{"num_hidden_layers": 14, "positions": "rope", "bias": "none", "init_std_o": 0.0312, "lr_head": 0.00904, "schedule": "wsd", "batch_tokens": 131072, "doc_mask": true}
MLP neurons of a small language model. Each row is named by its layer, matrix (gate and up: input weights) and neuron, and shows model dimensions 128-255. Each number is 128 + 32 x the weight over its row's rms, rounded and kept within 0 to 255. Numbers have three digits each. A neuron's up and down rows have the sign that makes its largest values positive.
A block is one neuron, or neurons of one layer that tend to fire together. After each block is what it responds to, as a language model described it from the Wikipedia text at the highest values.

L4.gate74:200188156108140107171181055106117156131127135069147067129095197111087164155123167141094143092165150124153120122158124157103158129150123108165104179147181129091044120135098161134157159119130120157071128166189175133128177102136153097137125181053135166101137100086152105073106113159159150097154110089107111164125135132175126112116147065075192098157081146220100094111083143109115151123171
L4.up74:092131162116160178172105117127175084051110175142170163101100117149122124148083174083107146102165103089153155127173149184155135167116161103165158079142097112111119213058120153127103114093149151147083123099143135173120149138131123144162134119103170159174103127139101142141195183200125180120144137155151122136141181172113144100072104129138088102157151220064106049161140132219117086189102
L4.gate419:175142085123135156119147121098146114138150203077147133094165120126158112120102059147109163122145141156187148111122160070137091132188126178114162123179171116194169116104080134114115133113145126085070119159104108134133145128110119130160099155133237141129088132124151125138096121116126162153100207097137162127180150134146118098112127058141181145067105163130206097123103118103166082094187
L4.up419:116144126105101161133122142138153163072107105085162160125164081152118065130099120111152107137153161194140122089174129144093147131160167116175075123138176158171113079106088123060136083113162128133131118166110107134107165113158119142096135118079125188121110125126172137180122132127167146160141165142116179128160141125115102099101100104133080166137107178161133134092145109117107091190192
L4.gate425:148183079111141196187164107164160088098136121111193188103116105107117120122168056135163114106141146100102128133137142177139132167177171123137183136218169151145116092128113098081113163154099144124134139093104064138082142201072142110122054157131142151144111137130092083126120153117132152142119045123185098121179133119166133166107152095175099144135212114141139080090160144093157146088168
L4.up425:094132107097123136064162128153107119062182131139119090139165148130108127131103154154113117173088086157104168110099142102143170191132111150097093102178127121069141146134021064121073130148147052134074127180120128161112106122115147087107160178142172138160111098089127060087094131098116081187150111110132090186174116070053110144145165054152093146136207135174191144102109125091122135170164
L4.gate578:150136061096114091095130127077118092103113142171060134146148149145116144100134100146142132121092145163168099167141180133152154107150102099115108160117134077193126092134127128123122057069105154069086115119105122163109151146168209178107073163147176130091126186158138161137167112113095137122091183169094132122167095143114109126140176080141121131170117128088180119171123110106131131134151
L4.up578:153087114145124104146118126096163106130087159101216085084172086173184141191102133156148105157129096108129112149146107128132151148120142145143046185132117134138086143119138119108091143133134143169100106118096095107145133088108145164145130143111206141112116109126114084079142110141075160107129195138163080179201158190163134177115168174138097162099091166142153126155155140110147150160177
Description: Paragraph-end boundaries. Paragraph breaks right after a sentence-final period in Wikipedia prose, often before a section heading like ==Early life== or a new paragraph; also standalone mid-text periods.

L8.gate113:134122091137192081117134120147145162075084095169166127124191112060138091071148193117107128102093091144209167138048086146109151134151129151130097148114124136135133148105082128154114114146179126172099109108148147070063139096115121159123118124148127081107153113151136090129143116063105217162145164146087109123160124188126133110133149141090087072079107137094176103186129186089096086131125
L8.up113:176138140126149108087122113149099146109083048109140148131177136101141174137133188175124053096129183066157165148086053141110208082178111147136109164114085178090092154135064085099128181119108153147042104099142145129132126196087199117127125146126131140146157150122159157130153159132078078109121108126145129125172093145165082122176098043128083124150171101152151067136093117141088147155126
L8.gate126:160134144080126132117117084111082108140099079117124172125123120177108114147120110146138110120136109161053132090131110139071131089148105144135109122080128129129108108165161147099190140114129110065084213190109182118105166150102186118128094081140173075171141130173198067130080144157079105176190093159095128124132111119115183159106141127152092069120151103160168165157114133174104121136100
L8.up126:201122153132150161179125154087133114129085122165058092077080070105104145163163086137125156119098081153121143103141108123088130163132111156121128125116117141123172126102161185138161190153075184109164109128101114151097130076168137129189074160107139108076129083123124121091100167157128106160137120140121152120150070104156095170115111108157080104073135136097169163130131130123089128127139
L8.gate231:138109201137197152109119158167133131132136182138145108087169118128123178179100109069152100154166152145155052145099162137096148101092146099099092139121143069160061161082171115155091156116156086123091162108111117114144191084120119103108110131140163070123176117116138062118133089138147100037142067120111075094111160122214100111114103125151141132107103121090114114181121122139148118123163
L8.up231:163092097121115123154203099149077118117094110144117121109131174162153157199166181155117147120101168093113082085117132111102114166112105097169103086103115188169144095124142092147097099147112172150150170150157134170112195171135105132125069086068176120086077085065148175125122129103138114102124129124121146115122129051175186086144149124086204101112139159141070122126137186107192078122098
L8.gate269:118152084126124121144119138114146060091154120111079097098198108082096170151153099143163087107087080099084175074172094113153101096123149106120138125183147157156079117152120173137023170101142121166076163181090119133128123139066106153143115174157153129197124075107127152183096146139159136172101166130098164129081130079149138155149113034123085102141183162190178121172150144117181092083142
L8.up269:098060182123141121108103107098139194074126111154116132140117156129184101120144169098108119128098144101147152159131211105224128168154118116164163123137103131144105106139101165153164077145132071129106144167071133168138142149122144184121119155041106174177148108142088103165103184141176112063095096137127157111143134106139180132138130105125118112064090143108114086140184140126124115149134
L8.gate275:085145184187124144134051119187104126139184154149164098164171098128109160152077103184117067100126111117114181085133194126127130094109141148105094146106140152205127184157122079145171084179131139119091157164136134161101145102121122167109155135112132110164137153133097121064124138155173112156185151109132210102092167119171128151151144116068123158100132123095057140120157145130179128126178
L8.up275:111205161138124151075117149058188110183083129142139113165110162163123132162139148176172179139106096105147065144081178147127141085120124147112072109171148106112184149187119090123182131102163155153122131158080198162083097071054170162126181138115092118153154162183140132107149131121132110163118132156163181125099118206182140128152194147096150137150105183120122082136189177134113170114104
L8.gate295:128154109114140101082152189132066136136124108136105049077104120079141106132105156160157152134106118168090160135076126118129183133126117172141091107125118087142152207091108154082150152125133118132112070129116118104139149082154161145108140146081118118184172126082136123157107167092132111157147125098160145119080102105193065085134150154192124124097094124134119115140105175109115111106116
L8.up295:160103092119156143097082087132160133154072124098088128118225115075140151103135093122138150162079127137113137103145186158141105128171138110127044114086215099136109155080112136149063054079118105117145108064103146130131175129141156099144079139103131143142112122182126117146199080094164166159085153070056060111157105089159097099114172074125136111088132149120167127192170177117115122149106
L8.gate346:170111126076164086125124114085147123126129102151092168186178103157135171107129138131157082141093143123173195125074130095148068153128158151132082168146182161126162107101063112118139100102150106133130115135091151109107118098131122169099094130122143158193122123136143132106134057112128047131056115149078102147146140105181128149132131132130135136098125105183133062162116165164144126106130
L8.up346:144165170076094189149125162028162107132123165080169132100095087101188162139101065149132099166141130157151118106139106146188101166098127147165147081180129100114124185185170117132139166102176143114044150132124147094129135138230130143116153174095130159161097114132128129164098184156131134136162141109145125151107152098176093083114117107140123079127085139123085158164112136111146132124131
L8.gate355:137173082121159083126160133129121170141145141109125142069160167093148164119106156145125103129113141127128102122168156118169096079116118162088100072123161108156113105153071138111183118087142184148123084088054143113131143161096146174112132155115123098173121132078118152122134122134158147144130196106098117121132133138140096171131121132190138155156155074145142127131124191115156126112140
L8.up355:155159111105130186156109142143184130153136132118151088150131148129091084094103116172107123109129156096102148110126130101107110140073065066110113096142165109098075116160149110138207157049145103150159091105110189137159123124123106119115160100118126129187083110136140128184133153103185183150119157139104139112136111142160084086090078124153086103068125117200192081132104118127060102119186
L8.gate395:135144109094162180161128105046130161197185105078129152104161080091125130164152139170183135142135132129117114135141117131133146122099115088120123060122082137154124148091124163124093118121162168062149123129118157107134152136149114132107143128147157137186148167122129118164079107154141173123176126106189057119088175126131094095172145114176135086146093150110124112148174076089100110091177
L8.up395:101098098142141103102141149158158150147048122135112130119158147173175112114099084171164139161168196106144075117109198075033107134109135121189057095106092123135105117098125074083117140125129136118143199192089074183108105113130165171089082115126086093158119163129148099129125135161129169162151096095102086168087104141143121139134166104097136147133100107188166103163129119135109094116184
L8.gate491:126115080158148155131140124055161120167073119038115098129184094116147125065080136164147103133021135152102161126131186140101126216178113127127149090093110143161088103212115125060133131107124105092108065114077147137145140122094106193094123131113193085138102158145084172148110108128158174151135111162159038176148130151166111086140120117119113136095160135143171118191096159136117094105108
L8.up491:093128111121176117140124092076135177135092146115096147160139182129150054121107096165119130124056084153120165137079132185108132137207122142145097125111124095146130179191110146094162159104084187119182061075098165146146166205162124142150142137104191174118135141134134132139145107158126141136115122163107100131150146163158141090102128091179111072064125075174181095139103177114125150145165
L8.gate589:091139140124168150125148116120109135181158072138151115102194137141116102092105120188127156108106136098075082168148102150167161097177148137085079077139080119153123163069132155165123118138162055091160121112145144124139190111152157096174084136105153075104119178150144123139137160115141115113110166112088132114104139101169061117167122110111096090130157145127142104137183106064134121110135
L8.up589:118136068140121183167120125122130125134161169171083130109114132167129090102101106087143144142156139086143140152121173114104118132112113090171146123065155118156174111150101140151155178125147107115115162133180139142133124111104189159141120124113083164174150108134167103143155083120177067061183096117107117127106165167165169176096091086108132113125055158185134086139116098170159089105151
L8.gate590:149139123119169099101144155102182128109167137100086142144124113144131163103160127161178092124133167087125088126163146089139168123107090126139084112162117089162140081134119143142107138142154176120121139133161097132134167096143145118196055126147032106127115147098103140130158092083135059095186102137160124103130123108119142185139115079086142109103142141139106088124156207165147035129114
L8.up590:032168128088127120177117088176145071199090120123112087109152119122171085136121053129113096122120126144108039119185157123114077070132111109099072123118125134153115127159127119113185153158120130186134129129156165143135157150145151146106147124116177136174087152088150094202140152134059159141117096082094108118098181136091128182206039138179152130145154112091124123199140150110100135091175
L8.gate603:071136199051092058112107088088073126122113161173135182112190117152180127089093137143164068154103137121131169100136138047125165138061074082120155131074119184135155088144095151105147163143132127130161118100111160126042099147124137140129136076078167063162120164100100141092104131147130116094178075150101133066165116150188178110141104086113109092102111096169101120163157135146109096110140
L8.up603:124045080062119106128111107151097099160167124213142111103089166133121128139118122193150190086166039123151083075168135159200166155141110113080123073097116123200170152147116175095124131122156120147114114100142107102108121074170104150121102084139136112111127117128147158132107130109157065117109133115156152153157201114136143195127084118110097138144199123133151104158175113107133122101101
L8.gate631:078090089113178102140125160118089156167211152174080173126100075113165141080141185058136144155117157143101096144125079197098097121128146139123160139114094134177161108154148159102136171116126071115051125136088138145097166188101147195131148143120162073119098132135163168210125105111149163113200119128084121109139148102106108107093051129100103092107163153119114159136114212150109118123135
L8.up631:167143147114130112152138171131176125168158110133117164134138102180073121120110085161104188164125113170101120147108160155151141118155115143089125152208150086120106157157142132126122147102140112133061208106111093155075113101056137116065193125118164092154133070122207117142152132120160152143080099132097140124138170177138109152161195169163148127118160186104155154138064158138164107116130
L8.gate657:141129087087180155196156130144146096113130142166214132114140077156125112092109123144143066095093147097134144138124144145067119160131134137107096184161097140145139094140142110128103091085129176133126117144171146173092165103137120181088107090133127141064107143136113079097149207128138171158137147075054117158073157143139143127069141124097176140098110143142097143124098145175143114056080
L8.up657:111159136132109117152107146131143102081079089104137114110107080134143166156077106092111133134113125118181120109164107099142076170091122162115098121118119125155184103079119118074162106102162136136117067117167204173123166096174142154151142127156126088109154048039125120112122121142092133174170119163146122064087139099077139077131101108088121054154142161144077149167164178062122166102161
L8.gate681:170136174132137127130133114092169157180123132091081097150197132117166097138097083164192104099141119088139076094118170171102092101087095113126142087094111114114105123169144109112114157124102166099077162157089154128063136101177125124167105147169178134110134159132137119155079124180123126041146100189058137157155085083147113065180153075162105129118146135139169108189086156112201151142137
L8.up681:185140144124136140134079129105119096152151113145106176121170150057144116158120125162073074134011108152103148128135142147181096093063142172155087145139126169111078163118104176153153126125151142142130171107123083138079154078111154180078111127162099130168122130137119169144099137157170159056142087105070071118188165098120141171092133149090123094153158095090134137137108156153085139097118
Description: Clause-boundary punctuation. Mostly sentence-final periods and commas that end a clause, strongest on a comma right after "and"/"but" that opens an inserted phrase ("and, in 2003").

L11.gate536:113114136111120178181092171150151088138116149167125103108192131173164092176151183166132092141131145158152126146085178141062126095196135135133143123146144061119106092169141125105116140133120145129169070144096114143116212133109131163107028121061096079114121104080133104133155113119079133109124169095178144119162103109127159159115119087117084141142169136076184149129140125168115082138115
L11.up536:104174149131137115140117144132157148107098063134124125106149055089114176161141153088188166119190124126105088180130085082136129145103103091115121136127122058144156137116134099143094111173171140102156069083115097107017154147129107165104082145120135174091120131150105109047114171179051091172120172149108193161166116135182090108091128092150143174118156070089146143143173179162132090115134
Description: Post-subject comma/verb. Comma or verb right after a sentence's subject noun phrase, before the predicate, e.g. "the town, led by", "the system, v", "the tower was".

L8.gate63:125158201150072187078105080102020131187113153080151096137131137121116138129129152217158116141178123082174115106127175134193139135156144123087136153144132155110154133119120092085162097151169077056134155128100183085145130126107131198105107174086139104094090098143191122105093135122169107161089142118108153097159131190178137178108126056103110166091141114137090099187108065146140119126144
L8.up63:143146107143170100115169124082065075088143161106151143093105161162143156109120129125083119117093127145129075103109136132106140202163115141150161129171088120098144177157104131142142159112179154179125080196110152177092120105156121139127117116092116146167133173180104148143148152120112141108101119093118145139136097189115096110146142099094073137140135117115106106152120181099210126187105
L8.gate67:120172130095136153125138114086131179123211145112162124139087155090123101126073100105149126152138149128155074099083183205117110077108177112088103160153148094089058171181151084156144171162145140161141139200125131109101153173104140133119128147143086153130126082102107132127178153167145089149121114181097096133166081081134159127123132113191084145102154164109152103100114130166092107152082
L8.up67:137158175132107191149092125092115059143143106134122147084161128080117142191131140108162155113164179095131128103116150140136122173121118125104135143097151164127116158121135152115131151170165195124135162174120138105187150107146023166110147122123116139137139156127054154125148109124099080168126106098124167177172147144076110130061130088114081174128132129172145137129093118104180106166170
L8.gate74:125138107137122162210128097085061086125149173101135135118137069093129141137164131147138200068122098127103158107112134097131120138172060102138171087120186110110077076103103128123106154132148089133116089110055076108138157116116147105098101094129156149138124129096173107127108142151152194101141089164126133121117080116139147207099092115193071181172120133090177153129125101120113124164145
L8.up74:111146057165142181114102135122134096131136132113127140153135140068139156145163136136130109100078108131064128141090095121152177068167108177110097139072130136115128082142128109153091069130134085085155166161131141140125158105115195164134123107133174131140113118081168104110226152167166161189120122169115164101135072211212120169131103119099117157099117161114134083151152110037122087120121
L8.gate112:135088179133124084094068142096107123151042092167104137110108118105087160110127116160124101175120138162187096132099150125153140129188144156114155173112065142134137154073096178170053124115104098125170095060112154194101154097133131123077185107077143099122142094139111070176166141141160112195112115173136153118198129118136066095139084132127172117110112133155120143123123100145135130136156
L8.up112:129149082143064106085146142145135132201146092094093121162087131130098162092175082132134171128175066133141146177146168098130135149124194128138152147079129159164076152167169172104114176122121123142131101103132116128110087091113124173064157120138110101131057138076129093126184143125103116116159129120149187143117166114128167121113140143149132095162162112166132218095150151087163108118126
L8.gate160:156171199140137092099107177087186138141140150129141122103083180017159147145177096123091165109085115161072128088066130166199109132201151129142090110115179148142138174101152128158142122147139141126134155155120081124179150124112141107144146094071130078150128168148100088128157104186155157127132152136172110113121143128157148121080110132082119156128145059169196161127158171107166140107156
L8.up160:131142168138078146125074141071070095181127128146166101054116123121088107130143116160077138060154177132097193077094211112159142167115104147092188099134110188132160120149102128186144155147132160091125168147110150128138177145129084148100106119125070101129089160136129083117188176156124097110146101181179127110167147134138146193103146159127081126083136170179140131119177101124138204135122
L8.gate238:154101092159071126086138107070152159099129070140115099152185100116114164154149145070200192139136131177124107091101082140124112078135084119092139114121100114110119123093122083118093172059080151157152156149151121113135143126105064147121143180133091170129125087137097144143124052190116106089103165119132111101115114111136089108080090111118115102133150147078151168104139129166135090135151
L8.up238:152130112117104158164149124078157128127122083080088145112158155129143107158139166092152179166125152085090102145171088147095150079173150080104105088096119103168107129103121116094186178136113078143155101099112162132122115087118137121107089105131129120186133116136046132123156162106082103080129120153128112157108135156103135133139116153039137167156123143081153162113138148114170101135173
L8.gate268:140083118070070137127102113098067126157143069134100124070153152113127154137145126149164157123175111143160153140116106124106060126122092128048194124131148144138137088150126087121051127145103119160137181119125130095148142174092081138147087156126170163098129140089116120139137209149160163176117148144098052145128177082139100063094135163105123119134180150156129081166126116125090130149187
L8.up268:135156115138116137149053142146127076117158162087150151099145181162129163166158116170121133135107172111094143145083131096035155115107166128131091156182104213197094142168136113151115110158130089134152151165160129069177137159110078079140169135134175113107183082183068120107175154155169106122152090169108103081126092131098134106112170133050112120157124170119192110117073077135129082061220
L8.gate281:141132065148113182127133142192079107147113164089096154090112111106127090109124120145164127125148132081107135162101137188178195090159116142109129136082116179143129147211096107129084105083148082169083128140182132173129163131117117106110193143058092175124080110021127111139114109108162113098039178108159130141148136194122159112081112071139143134109167134072108111119156080131180109156138
L8.up281:120085187153154136189122101094128176134138125128093094134124186095133118074170144138138118113130116149120133081133113149168086100129132095152144141177098072101092198167121129137111115188174121104082146147101162181135060119170067151125172174124060123136135179171112120139107101130091171155177127090142147165099089139144101140166068171146096158120112128129123119105182145089108138096151
L8.gate364:084157136113095083107102147155102137113111115072147107121104164201114138162141163151120168145133098162102114137074094129136128125157098099076149145130122121128138138118187183184087135123162118123125153137095113120111116149124128113102123149105100117115116102124156127148138164131129128124183086113124071078157117104152159142135138127145107114160117121030152157159217182103113148160191
L8.up364:105105134100130110125117085076122107156133103095124078130097124166141136169154132105106138126179100125149125107042107127104173135109131125146141104117125157110156111132121115135128112078124145192054182190087162100102094065161170109115163150110054142130106135144130145150119100112143102131205086087103095091118088065156090173128072133127057072140141099071176122116126113096172091164160
L8.gate368:126103114118107146161126123104157113074039126163132086091073105059148127065112145169157082130131118147123136118078121168124098120135184111107136086102105110125179129129120155096108100152129105177089100078168118148150130083100064112044089134102156109090160142122180146121165099120136095145083153057114051144120153117171134149163107155160134090096125042117160133107103181067138098095145
L8.up368:198115132108121092095005150139154173128156189152097141099086108137078146121154154120102144152167094094165089064122125185180153173118171168127138116093143148169140152162130173117103140178100097161208127139085144104168136121154126150154187161166143128126114161121142111138134145136161108161178160097124079117122175049115100161107116109083100106079119124147146148140167105135113155055205
L8.gate427:145089108051104105202148140144144130143190134128124137119142110109113164106094094141162141157172133157088155091140143114161113115155152148101163112147175142117053138153147098174101121178133187140125122131178154140137146179133122098125136089140121084079133115171090105116110153161168090075110081142178131184107103137107067105103174116129082088046146154112099133155113096125138054090091
L8.up427:129141117112150132105141124079181089146139141113096099110166109126103157079147101183105194200142125108140120145153096073135157108164169146121135102190079144095106171076165134063152111171141122190167122147149159093099167105152118120115140088170107161147187150158131186151157182137110104101179088091170133133145139180104130135092130131138138155111133172144133068075180187135144094098143
L8.gate467:128129084111197116068141113124106097190101148076119194149183116107129132140131150088108134174127108117084136107184200209159108151095125095101205115094133094149117169149118162114125137119143147130140131182098168149130163138139119186138138097072207119145129152118121096119164167124129180149154131121095108084130148095168096148118124129120152074065138135114153095158127139069092176092160
L8.up467:194101205129183099156087147122183130100162150170173107165119142196189173109189104073146122128140161164128146123144151123097075094158119166049169160155141110066157146163167124096123094148134129168136117115121149158145137098141164162106140085144062133076158143084122149104120148090129125140106096095141108127114106131173114147129074128167144101177087166087122162103132113094144169155118
L8.gate652:127116110067159143149149105153155085126106102168119142170103129076078113073123168126140123132100079075084102155137107166124148120172158133132145149137113139132053125110090134113130120085165144128132143145154167071085137182079150149145070133108066161147114167154109113178170124171116110113193174136111086104175154169142181151125119126154073122204140171191142211171178133095129120115108
L8.up652:151111111139125130097160127173153099155156085085110121157128159098136180093150120119106180167133128094099097179146164163108126136143193083126096094135100085164169174155148149156154178100108159121223131152115095172136118150119148176131155128132154091113154130068156105167141096167124088090153179109111103124134196067094106191150163108115077114123120137152205162152125106136140159056134
L8.gate664:134142101092146136173169112127127097141187089158181174067084140122108148140145148149163106135172087159174149144093125089164101105138144060120079123136116135132180165125143157098124102149118137121105131117127167189063199184163146175105172090134133178085107129144107117138139128107166082182197148097089108147097116152088161195121087184171126109162147150154133114102144144110155106173114
L8.up664:181093118127113172105089131123167104120109163114131168116108136118124168101163150097099191133089106074130131100118173088171094113122197156110135111112168157109155116136137050116085144166124082127156094116109184115113123083113095129132080112162111080144179164145148134155170107090122100111107147125095113114160171136114136148090083228130109063060136183174111132111110135082071123112177
L8.gate673:142137149106128135118065099128120129178128182140098141164135090121152048121145130141136120108050073116116123122125104154174042198131097067119128176138122109161130119127098159132139145158128139125126137144149123117167173146148102113123107159164117161059148162157100081100125146181144121082147105162120167103101172142210087167233091113093155103166153156174110092060142125079113141104108
L8.up673:194182109152133108086126090101155106121150099096119072137155164139162113118123122152112142128097144111125152161140094105087189158120195140128106153140109129163206141136200122195128114131069081143143122119163182167127193183125123076092110139101136179127140109066104126090103060136145116132148089178160138099117139124152108140161134167132168149156087128158128167135126149128204103165124
L8.gate677:182118122107086125170115165099133074129145154078168160092044132128153160118059171125160177104147088096122111152213083132168144103148156130142156059148138168174127122132136145076131136137134143166105134051116093194196130110085085152092118113118167157165157104139143142147115130163136156106099124114118187116134104128171144167123078191063136079107150083167114178117169112081107145115155
L8.up677:176158143154152116141052144079129127123107187118182133169058111088121154115132145146112136133118163144121196132110135141200166122104136091129159085151154142162191167180148214124190155120090127125109073148148129121075152146155089163136146219142130105157109182076184126190147154200182093127149176100144125096078105135160157210111120121074156125078164086189146180158140091096115101151123
Description: Table row line-breaks. Line breaks right after the closing pipe of a wikitext table row, strongest after header rows like | Team | 1 | 2 | Total | before |---|; weaker on cell pipes.